config = dict(
    num_hidden_layers=12,
    hidden_size=256,
    num_attention_heads=4,
    num_key_value_heads=4,
    head_dim=64,
    intermediate_size=1024,
    vocab_size=8192,
    hidden_act='gelu',
    norm='layernorm',
    norm_place='pre',
    norm_eps=1e-06,
    positions='learned',
    qk_norm=False,
    attn_scale=0.125,
    bias='none',
    tie_word_embeddings=False,
    parallel_block=False,
    init='normal',
    init_std_qkv=0.0632,
    init_std_o=0.0129,
    init_std_up=0.0632,
    init_std_down=0.00645,
    init_out_by_depth=True,
    optimizer='muon_variant',
    learning_rate=0.00475,
    lr_mult_o=1.5,
    lr_mult_down=3.0,
    beta1=0.93,
    lr_head=0.00436,
    max_grad_norm=0.5,
    warmup_steps=200,
    schedule='cos',
    final_lr_fraction=0.03,
    batch_tokens=[32768, 65536, 131072],
    max_seq_len=512,
    doc_mask=True,
    z_loss=0.0001,
    train_tokens=430900000,
    max_steps=6448,
    dataset='wikipedia_en',
)
MLP neurons of a small language model. Each row is named by its layer, matrix (up: input weights) and neuron, and shows model dimensions 128-255. Each number is 50 + 15 x the weight over its row's rms, rounded and kept within 0 to 99.
A block is one neuron, or neurons of one layer that tend to fire together. Before each block is what it responds to, as a language model described it from the Wikipedia text at the highest values.

Description: Plot-event verbs in narratives. Key event words in story or biography narration, often verb stems before an -s/-d suffix (learns, escapes, dies, have sex); weaker cases scattered.
L2.up268:58 66 50 35 44 42 56 58 35 74 71 39 68 59 54 49 46 60 47 30 73 25 70 36 37 61 35 40 57 44 65 41 68 63 48 42 42 70 41 68 60 67 40 72 54 43 33 54 45 23 57 61 42 58 71 27 57 47 63 53 73 49 36 61 64 55 72 64 42 66 40 38 59 24 78 48 51 42 37 35 39 53 70 34 49 37 23 60 45 28 54 36 63 44 50 48 65 52 48 49 70 69 73 56 70 37 52 35 72 38 46 56 31 56 74 31 46 60 33 43 32 61 28 55 51 54 75 61
L2.up389:73 60 38 45 57 39 50 49 38 49 66 21 39 48 65 35 47 37 45 26 61 37 38 11 67 44 48 62 62 52 43 33 52 70 51 63 43 52 27 38 55 56 57 67 70 49 58 75 72 21 44 54 42 29 51 48 49 43 57 31 50 41 46 55 39 37 40 72 72 44 38 37 41 41 51 49 55 58 67 34 79 58 78 50 48 50 14 53 54 40 60 34 55 57 35 75 33 50 48 43 55 39 68 42 54 59 38 20 53 57 56 55 33 71 39 45 64 63 69 52 67 61 49 51 59 49 51 36
L2.up401:51 68 52 49 48 50 46 50 59 71 53 27 65 60 38 52 59 32 66 25 51 29 63 67 76 51 46 39 42 60 38 45 54 62 53 27 44 47 12 58 43 67 35 51 52 45 54 30 35 52 42 24 47 38 58 39 37 57 92 44 77 56 60 45 54 64 51 50 32 78 45 45 44 46 41 40 60 56 43 39 47 44 43 46 35 49 30 44 30 58 38 37 62 55 36 49 60 59 47 15 37 76 55 59 64 53 40 50 39 57 34 52 30 66 62 63 53 32 11 62 67 18 60 65 23 42 58 40
L2.up801:69 85 41 62 54 27 56 49 45 68 54 67 36 51 73 75 31 47 53 38 39 36 59 43 48 67 61 68 63 54 66 58 38 66 58 32 26 39 31 67 67 39 54 50 45 57 76 45 52 34 24 70 49 17 72 45 23 37 49 61 34 40 37 33 51 49 45 83 55 45 39 63 54 46 52 64 58 54 65 62 53 68 48 53 49 52 43 39 41 30 17 45 51 46 28 24 52 61 31 13 61 56 27 45 64 31 44 14 59 51 36 77 47 58 42 53 58 51 48 66 56 25 58 70 54 30 81 42

Description: Infinitival "to" marker. The word "to" introducing an infinitive verb after verbs, adjectives or objects, as in helps them to practise, unable to perform, in order to avoid; weaker on modals like can, could.
L9.up263:66 40 46 80 73 47 69 51 34 47 60 57 41 34 55 32 95 50 23 38 53 45 60 55 69 58 40 54 55 70 55 34 43 61 28 45 23 50 43 41 27 39 58 52 47 37 42 37 64 56 26 51 52 39 39 39 70 41 65 48 64 51 33 40 59 45 43 79 77 64 64 67 43 54 35 14 49 60 40 45 38 55 48 39 53 55 60 43 71 58 54 32 63 60 69 53 64 53 27 30 34 20 29 77 57 18 63 56 63 19 46 49 42 51 25 41 39 25 51 55 53 30 58 57 45 56 57 26
L9.up384:62 33 54 40 37 55 55 27 46 53 36 45 31 54 53 66 73 46 36 44 65 62 77 45 59 74 37 47 55 68 54 61 37 56 73 34 12 34 44 32 41 45 76 26 47 49 64 54 58 30 29 46 73 39 47 40 56 65 51 43 31 25 36 45 39 80 52 62 67 40 43 59 60 43 27 61 46 44 38 29 26 39 60 44 62 76 54 49 64 62 47 39 74 58 71 56 40 33 55 65 54 42 82 61 60 68 56 55 30 53 40 45 41 63 37 38 63 24 70 37 57 37 18 70 31 42 49 60
L9.up404:66 64 76 45 54 49 62 44 54 66 43 66 40 80 44 62 74 46 79 53 60 45 29 67 64 61 37 47 28 47 51 59 28 54 60 67 47 55 43 39 49 30 51 52 72 59 60 47 48 70 58 61 77 57 39 13 38 27 28 24 75 54 63 64 52 21 61 70 43 48 49 45 69 25 50 50 58 47 18 30 58 58 47 56 39 54 38 21 48 43 50 63 46 45 20 47 14 68 41 49 67 19 71 61 29 59 60 77 37 40 23 34 57 65 66 53 55 27 74 47 36 46 53 57 21 61 65 51
L9.up467:54 43 51 44 39 26 57 30 64 62 55 54 61 33 49 37 53 86 29 55 53 48 75 47 43 52 35 30 29 68 50 45 43 40 33 23 38 57 30 46 25 82 21 61 52 55 57 49 77 29 50 18 57 51 41 42 84 48 46 44 48 54 36 47 52 77 57 67 22 69 44 63 35 25 58 17 56 52 19 16 36 64 35 45 45 25 50 61 57 45 50 56 54 50 48 64 29 30 36 18 76 40 54 67 47 57 62 73 63 16 45 57 56 60 48 62 40 39 54 47 75 52 48 69 62 34 67 18

Description: Compound joining hyphens. Hyphens, slashes and dashes inside compounds and double names, such as Stanley Cup-winning, Austria-Hungary, Cross-platform; weaker on opening quotes and line breaks after headings.
L7.up878:55 43 39 81 63 44 34 50 77 39 47 82 54 51 50 66 53 36 26 33 40 57 49 66 38 69 36 48 49 61 34 30 39 58 17 35 44 39 57 58 30 54 28 62 62 40 39 71 55 41 46 62 47 43 27 27 60 54 48 51 95 40 31 54 61 09 51 43 61 46 40 60 60 54 52 68 08 20 48 53 55 51 37 62 36 50 40 66 75 33 87 55 54 60 56 46 40 38 47 64 59 40 92 58 46 41 54 44 73 33 54 84 59 38 68 75 32 61 58 86 62 64 73 53 61 56 36 33

Description: Post-subject auxiliary verbs. Auxiliary, modal or linking verbs right after a clause's subject noun or pronoun, such as can, is, would, could, must.
L2.up498:42 58 66 21 48 66 33 42 49 75 56 32 47 27 36 45 71 58 44 25 48 43 62 62 58 50 47 57 64 41 63 50 27 63 29 61 45 53 45 53 35 57 68 66 69 40 50 71 50 61 54 35 45 46 59 49 36 28 70 59 35 26 52 75 35 46 52 67 29 70 30 58 44 53 45 64 50 27 63 36 31 52 71 47 69 77 26 30 45 61 36 65 61 51 36 52 43 17 47 49 76 69 63 54 58 44 58 53 57 50 40 54 40 57 40 21 72 52 29 25 64 29 63 65 35 42 90 52
L2.up532:36 49 28 43 51 46 44 38 46 42 58 13 40 52 53 71 60 67 54 33 44 44 66 35 44 50 43 56 57 75 68 69 53 54 51 60 15 51 23 58 37 52 71 45 38 41 25 60 47 74 71 30 52 36 62 34 87 52 46 41 78 22 06 75 44 44 45 66 37 62 26 49 54 29 50 58 74 54 67 47 28 45 46 82 67 41 43 52 73 58 51 45 70 43 67 32 36 64 38 60 45 82 30 37 48 55 49 87 49 44 68 34 38 74 66 59 38 34 48 54 48 27 80 52 19 41 73 28
L2.up681:47 64 40 61 79 56 49 53 67 43 41 38 49 53 40 56 58 57 27 42 27 22 57 50 31 46 58 60 48 38 63 38 47 74 60 53 67 53 56 36 42 51 62 24 65 41 63 55 57 56 41 52 57 41 67 53 56 33 45 58 64 31 41 40 21 55 60 53 07 72 25 55 62 26 45 60 64 34 71 53 70 58 73 51 49 38 45 37 36 28 42 36 56 70 25 43 35 81 30 42 36 66 49 66 31 55 47 67 52 55 23 57 43 62 42 53 69 30 33 46 67 44 49 75 64 40 42 23
L2.up897:31 70 32 59 54 49 25 39 70 80 58 58 56 42 38 71 38 47 61 50 50 42 48 75 57 59 59 33 76 67 55 51 33 67 30 37 38 51 49 32 52 30 31 43 59 24 28 56 52 48 50 55 75 62 64 43 29 35 35 29 73 40 63 41 29 36 57 54 64 67 55 43 22 25 54 24 30 45 57 39 42 56 57 58 42 50 52 35 58 31 63 46 93 28 37 75 70 49 48 34 56 74 56 31 49 42 28 60 45 40 30 49 31 43 20 49 55 15 22 55 50 33 56 39 36 45 80 55

Description: Opening quotation marks. Opening quote marks and brackets that begin a quoted term, title or phrase mid-sentence, as in under “Elektrotok, called ‘Križišć, the "Favela-Bair.
L2.up4:70 63 42 42 67 28 50 55 68 44 35 57 36 09 57 60 65 32 56 61 45 52 54 49 78 87 35 57 45 69 75 22 33 56 52 50 41 66 48 44 46 68 58 53 50 32 32 46 57 29 54 29 42 50 42 32 71 29 46 57 80 53 49 45 73 51 40 40 56 07 39 23 34 54 62 49 46 37 28 69 71 41 27 85 33 56 41 41 22 57 20 66 59 41 61 32 45 33 57 26 66 37 55 50 38 69 53 11 70 64 64 71 56 81 41 60 45 22 69 46 32 52 46 50 71 54 63 47
L2.up222:52 45 57 56 66 48 35 30 59 21 35 43 73 29 52 67 57 27 34 46 19 25 34 61 49 82 55 65 37 39 59 33 34 54 54 36 85 66 35 39 41 54 56 65 50 09 28 65 53 45 74 49 46 36 44 59 49 70 35 53 52 35 55 42 50 48 38 62 50 52 60 69 22 40 48 74 35 54 72 37 70 67 70 54 62 15 39 53 41 48 71 80 65 34 49 50 50 71 30 52 68 35 34 67 43 17 75 47 92 74 80 60 63 35 43 56 46 64 55 43 60 62 55 85 42 65 77 55
L2.up527:63 52 70 55 63 42 40 55 75 49 60 67 40 56 58 35 92 70 35 42 48 51 74 21 66 56 34 45 46 29 27 54 52 33 37 62 69 40 44 41 71 54 38 42 69 35 69 56 49 69 65 38 49 35 47 59 50 66 70 44 50 63 40 47 63 42 35 59 48 40 17 50 41 30 46 40 58 41 35 48 48 67 44 67 69 64 61 61 66 36 71 68 71 51 63 31 59 61 54 40 46 39 50 48 69 29 53 69 33 65 57 70 37 23 32 49 37 52 56 35 42 22 85 51 50 46 61 64
L2.up936:59 67 66 54 59 57 43 51 58 26 49 50 58 45 41 81 42 45 50 51 55 40 39 69 53 51 69 71 51 54 45 24 85 49 38 44 30 60 38 21 19 32 42 60 40 39 34 48 73 53 62 42 52 45 44 54 39 41 74 54 59 33 36 52 28 18 44 49 53 57 42 43 39 54 39 62 14 42 75 66 27 64 41 45 61 44 42 61 66 28 41 46 45 66 83 46 61 56 76 69 23 48 64 48 60 51 70 56 46 56 67 57 40 71 52 79 38 53 55 42 52 61 50 70 73 61 39 38

Description: Table cell openers. Tokens opening a cell in wiki tables, strongest on election-table headers like ±% and Note, plus the word size in "average household size".
L2.up480:71 37 61 27 29 24 59 83 59 69 32 56 76 37 52 39 72 66 32 16 58 69 28 51 50 47 34 53 71 74 48 79 39 54 24 47 57 29 75 63 68 42 66 52 58 34 38 35 68 40 38 52 57 56 03 36 40 50 57 51 73 49 38 55 63 45 54 51 42 60 37 68 43 52 47 28 63 47 32 36 42 73 36 58 40 73 68 27 59 52 51 39 46 59 41 31 53 38 46 42 46 53 36 39 72 43 35 47 69 47 50 47 52 61 47 97 54 57 31 46 27 65 47 62 54 39 35 52
L2.up722:60 26 62 48 36 40 39 68 48 65 69 44 26 51 64 30 29 52 51 49 54 49 44 41 56 53 15 28 55 85 25 39 70 23 49 39 50 39 64 66 65 57 16 86 47 34 28 55 69 37 29 52 49 45 32 53 35 65 54 29 47 58 45 57 36 56 35 50 47 43 69 65 56 53 42 57 38 72 46 57 48 44 42 54 46 50 56 37 66 73 39 62 52 53 72 75 71 51 65 39 60 30 22 41 47 46 66 52 57 55 69 43 66 20 57 48 66 66 86 62 73 71 64 39 45 50 44 47
L2.up854:46 21 72 49 55 47 43 56 47 54 51 39 52 61 52 76 70 57 36 34 75 55 38 46 39 61 54 60 65 72 50 49 52 36 55 22 62 32 39 33 38 77 45 33 81 47 36 53 73 33 53 33 48 64 54 50 64 83 41 18 22 58 64 33 24 49 63 56 39 49 74 70 57 54 62 58 52 74 47 55 48 49 48 60 69 69 64 58 44 50 52 70 26 49 49 40 51 56 56 56 67 20 33 53 54 56 61 35 60 69 60 48 78 61 58 87 40 54 22 77 49 46 43 58 56 22 68 79
L2.up1015:41 22 53 22 33 65 67 56 44 54 54 56 24 64 58 67 69 68 52 50 58 45 31 54 69 65 38 45 46 53 44 74 54 39 54 44 57 74 34 51 39 33 27 74 37 44 35 60 45 37 19 53 50 66 45 56 51 69 41 40 57 50 57 66 54 30 70 84 54 09 55 70 50 61 53 37 53 50 51 50 47 18 64 79 40 63 42 57 43 57 42 44 42 70 73 74 77 43 39 27 80 35 30 33 40 39 49 51 70 31 38 53 58 32 56 62 47 50 49 59 76 37 54 50 67 51 34 32

Description: Connector after named entity. Mainly "and" or a comma right after a completed proper noun or noun phrase, continuing a list or clause, e.g. "Records in the UK and", "United States,".
L9.up249:46 67 24 61 56 58 65 51 65 31 51 48 54 53 52 58 63 36 53 40 63 91 27 32 37 37 51 33 62 60 65 22 55 71 42 59 43 56 38 55 25 37 56 69 82 41 46 44 35 56 61 66 27 54 49 43 50 13 51 44 62 49 49 45 45 61 48 47 33 34 36 57 31 28 49 21 53 40 60 63 59 50 27 45 62 64 56 21 66 48 76 25 46 32 85 49 49 57 32 63 61 18 58 29 46 36 21 58 09 30 47 49 18 29 67 41 23 46 53 65 32 61 34 56 47 49 42 73
L9.up350:45 47 25 61 45 59 37 50 37 67 40 69 69 53 39 70 72 59 83 46 34 56 65 28 38 53 13 60 36 61 49 39 76 72 48 44 44 57 44 38 31 49 74 69 46 70 32 40 40 37 34 39 34 24 56 45 51 46 60 61 36 69 63 58 57 51 75 28 69 30 57 84 26 52 72 49 45 48 51 70 31 31 56 46 52 36 25 53 78 31 50 34 42 40 39 65 17 49 74 51 67 28 50 21 46 47 82 23 60 26 60 64 21 52 66 26 25 70 54 39 52 46 58 47 64 54 32 76
L9.up594:25 46 58 34 36 42 65 52 37 55 56 51 46 50 81 34 63 58 50 23 49 37 47 53 53 68 39 54 33 42 58 43 43 59 42 96 57 54 24 50 50 44 67 57 72 46 45 43 35 34 67 39 48 45 55 72 56 56 50 24 19 22 62 41 75 58 61 43 42 41 42 59 34 30 41 30 46 95 53 38 49 64 60 56 52 50 73 56 45 49 49 36 54 54 63 47 37 62 55 52 50 63 14 58 53 55 59 37 41 42 25 41 49 51 39 42 28 57 51 50 59 33 37 34 30 33 37 72
L9.up936:21 68 70 47 55 43 71 62 61 47 44 71 65 35 52 78 62 24 30 59 39 45 24 34 45 65 49 25 48 52 27 27 33 50 50 63 59 02 44 49 28 54 37 83 65 42 54 41 77 58 55 68 51 69 40 54 50 33 68 51 37 46 76 45 44 62 54 41 57 59 69 66 75 55 58 55 52 64 52 47 62 67 22 85 62 60 69 34 20 44 52 73 35 25 41 53 44 30 26 29 72 42 71 32 63 70 54 57 60 34 58 33 49 35 50 62 61 56 50 26 50 37 49 78 55 81 26 52

Description: Separators inside numbers. Punctuation between the digits of a number in tables and statistics: decimal points (97.6), commas in thousands, score dashes (3–2), time colons (4:57), degree or minute marks in coordinates.
L9.up179:57 53 66 25 52 55 77 44 63 44 55 26 48 46 51 76 45 51 50 51 57 44 51 44 32 74 43 93 49 59 80 37 74 37 44 47 69 61 63 37 48 49 44 67 61 62 61 18 56 46 55 35 59 49 36 32 41 47 59 55 51 39 46 51 02 48 53 61 59 67 62 54 25 51 78 36 62 55 81 38 65 49 40 26 52 28 50 53 55 27 59 58 70 58 52 38 43 64 44 23 53 25 34 25 45 51 52 55 65 32 51 65 34 50 58 80 40 64 42 27 63 48 42 57 60 36 59 52
L9.up517:53 51 46 69 21 42 80 63 42 56 51 43 49 53 58 70 62 42 33 66 46 48 36 68 64 48 25 61 49 47 54 35 80 53 64 53 28 60 24 67 62 70 38 68 38 49 67 38 21 51 61 36 69 56 55 44 70 73 54 54 65 37 53 51 73 59 48 84 52 49 61 42 24 21 60 22 69 67 56 48 40 58 68 47 48 51 43 59 45 64 55 63 51 50 79 59 34 76 60 21 53 33 42 38 52 38 46 21 55 31 54 69 42 69 46 74 39 50 43 65 48 52 65 66 12 06 58 51
L9.up660:63 51 69 58 51 59 52 67 20 47 63 25 03 46 45 50 46 42 48 75 45 55 61 60 81 46 14 56 60 45 67 77 26 73 41 47 41 45 71 68 55 47 34 41 42 39 72 29 31 81 52 33 56 58 40 56 35 27 30 32 69 54 84 44 51 20 36 57 52 16 59 62 25 42 52 56 55 79 57 51 48 20 48 54 82 23 27 51 48 21 37 81 19 55 30 44 43 37 52 47 40 59 45 40 49 34 50 37 44 52 50 45 38 44 60 58 48 40 44 46 36 45 29 46 74 27 27 46
L9.up962:52 40 21 30 46 70 70 75 27 66 51 31 52 49 62 37 57 37 25 59 32 48 56 52 61 34 58 66 50 66 65 74 59 54 40 42 32 64 65 79 32 48 77 61 71 57 47 29 47 63 30 25 54 23 43 63 23 58 36 75 50 70 50 45 51 59 37 42 54 38 38 33 20 62 43 22 55 56 46 42 60 32 59 48 70 54 38 70 43 42 66 44 52 60 64 63 40 47 33 72 41 45 57 12 43 41 21 56 50 37 53 26 31 76 70 72 38 07 60 61 57 53 42 66 30 37 69 43

Description: Opening quote or parenthesis. Opening quotation marks and opening parentheses before a quoted phrase, name, nickname or aside, as in called "Operação Rio", code-named "Maxim", (PACE).
L9.up503:37 38 47 34 68 20 52 28 28 47 67 51 58 26 63 60 53 30 24 55 05 43 34 48 89 64 53 59 52 48 36 50 53 50 54 43 41 51 58 56 37 41 24 48 30 44 56 64 62 39 28 46 54 34 48 40 50 59 47 23 44 44 49 62 84 43 38 18 81 60 64 13 33 50 55 60 84 45 58 38 29 59 31 42 56 31 58 29 42 56 49 70 46 37 72 53 75 29 54 18 25 47 51 78 60 50 77 62 45 68 64 39 51 60 51 47 59 42 69 39 59 30 42 57 67 38 65 40
L9.up556:56 30 16 41 71 45 43 50 41 28 80 68 52 50 43 99 35 43 39 55 46 29 52 50 58 29 25 71 46 52 55 42 70 57 51 70 58 63 48 55 34 34 61 82 49 34 57 48 65 59 40 19 49 46 38 44 69 86 44 59 50 61 43 48 64 41 45 59 52 10 66 41 14 53 50 52 23 39 49 63 25 55 32 50 58 66 47 68 38 45 69 46 29 45 65 27 50 37 47 31 36 51 62 58 50 17 55 29 52 45 57 66 55 67 75 45 52 47 43 28 68 30 49 54 56 45 64 53
L9.up823:58 28 43 69 61 31 55 52 59 42 49 26 53 76 66 51 52 56 65 40 50 36 47 40 49 78 52 60 61 58 49 45 40 74 49 42 54 53 54 38 44 57 41 47 48 56 50 54 90 46 56 38 46 56 15 43 68 63 55 69 47 15 47 67 40 33 45 52 29 31 66 50 32 40 68 58 37 60 61 49 68 51 61 67 39 41 48 84 52 52 67 68 47 19 44 21 34 48 42 47 71 35 35 18 47 32 45 54 54 29 52 59 55 39 51 62 47 35 49 63 26 30 78 56 46 70 69 28
L9.up997:45 40 66 75 57 35 37 60 34 49 70 46 70 35 48 60 46 50 45 67 38 17 32 41 39 49 59 56 58 67 63 58 38 46 22 42 72 71 58 32 22 49 47 83 41 55 46 35 34 47 46 19 62 51 52 38 59 40 43 54 59 34 65 36 85 60 54 50 31 79 65 63 45 36 55 82 19 33 47 81 48 54 52 54 50 56 40 53 70 53 56 53 36 38 54 64 20 58 38 55 58 63 39 32 60 46 73 40 70 67 63 60 39 33 36 64 25 35 61 31 30 43 57 36 46 45 55 51

Description: Category nouns after modifiers. Head nouns naming a kind of thing right after a qualifier, strongest for vessels and naval units (three-decker ships, 415 boats, aviation units), also production, player, species, engineer.
L2.up82:42 77 16 26 41 66 20 45 75 55 61 49 50 44 67 43 55 52 46 31 57 55 48 50 34 27 48 46 61 25 46 50 68 44 41 66 51 43 54 51 70 39 77 25 56 60 54 35 66 56 11 46 74 61 60 80 55 21 51 42 60 76 46 68 34 42 59 48 44 51 56 56 55 38 45 35 14 13 60 74 51 51 47 49 46 76 65 47 33 15 31 70 35 42 41 59 60 53 59 42 47 62 41 52 78 46 58 36 44 51 34 46 57 52 26 39 13 53 37 28 58 43 59 69 82 67 12 53
L2.up476:46 26 31 41 61 31 30 60 34 17 66 27 45 36 49 53 36 57 35 19 79 46 44 53 52 58 64 40 38 47 44 34 52 54 30 51 41 79 20 60 52 77 63 54 57 81 66 63 56 71 61 53 56 37 49 58 63 54 54 54 45 83 49 60 46 42 70 60 61 73 58 53 63 36 46 69 27 26 55 46 66 71 49 58 55 48 47 53 86 27 24 58 65 54 53 24 50 43 83 77 43 52 53 38 55 68 56 53 52 41 55 58 31 41 63 55 21 84 60 38 66 29 61 41 55 50 45 30
L2.up538:44 55 46 74 44 19 38 56 73 42 33 26 50 48 31 50 53 58 71 83 51 57 61 64 33 47 41 32 43 24 36 37 40 51 47 36 40 47 70 75 46 51 54 67 41 62 72 33 56 81 28 54 71 74 39 40 46 52 77 80 50 50 67 39 80 36 48 52 52 85 78 58 69 69 56 31 57 41 76 39 69 56 60 70 54 54 40 24 39 52 61 59 44 46 47 65 60 23 29 52 44 43 27 44 66 50 60 35 77 64 43 52 66 58 58 81 42 51 80 61 73 47 45 41 69 44 27 62
L2.up863:32 37 62 76 40 26 58 37 39 56 51 44 59 73 48 72 42 50 70 53 73 61 35 33 43 49 34 33 30 32 64 38 25 64 34 59 48 47 54 66 32 71 54 45 59 41 71 49 51 58 31 60 44 49 45 55 60 32 69 43 64 74 36 43 53 36 69 39 60 74 53 57 39 55 30 59 62 37 60 41 74 45 77 42 60 56 45 72 33 38 74 64 68 64 47 40 48 47 82 53 56 70 31 39 30 37 60 45 63 48 63 39 63 41 31 36 38 35 48 58 62 35 47 56 68 87 34 46

Description: Pre-verb slot tokens. Words right before an upcoming verb: infinitival to after able, aimed or efforts, modals (would, can), relative that/who/which, subject pronouns (they, it).
L7.up784:68 78 55 33 29 44 71 55 40 55 40 47 18 61 31 53 24 19 51 37 84 60 64 61 35 70 48 46 18 59 31 62 39 53 57 55 71 51 48 45 65 46 57 46 75 32 48 29 55 77 48 39 63 61 66 38 63 45 26 40 51 29 58 46 33 37 51 59 82 57 52 54 46 70 60 59 48 40 25 39 49 43 57 63 99 59 58 37 65 51 38 55 26 53 35 54 39 33 66 42 48 25 67 63 56 53 71 70 34 45 45 38 60 50 37 41 46 34 51 17 49 40 55 44 79 56 70 46

Description: Table cells and word fragments. Mostly markup in Wikipedia tables and lists, such as pipe separators, "+" before goal differences, and "==" headings; also census "The" and mid-word pieces (qu, ita).
L7.up554:30 43 23 61 36 47 35 42 44 55 58 55 65 57 49 52 45 43 45 57 48 21 45 49 37 55 45 64 62 43 33 57 70 36 18 51 44 86 35 44 55 34 38 39 48 32 62 29 53 46 27 64 68 66 41 39 52 35 50 32 38 64 33 61 39 53 39 42 46 53 36 36 76 31 97 41 28 54 43 54 47 45 42 38 47 82 70 35 51 45 43 13 57 40 59 66 56 50 45 35 65 64 19 46 55 34 73 51 66 53 67 38 62 66 41 16 56 76 54 64 63 55 25 46 52 53 67 54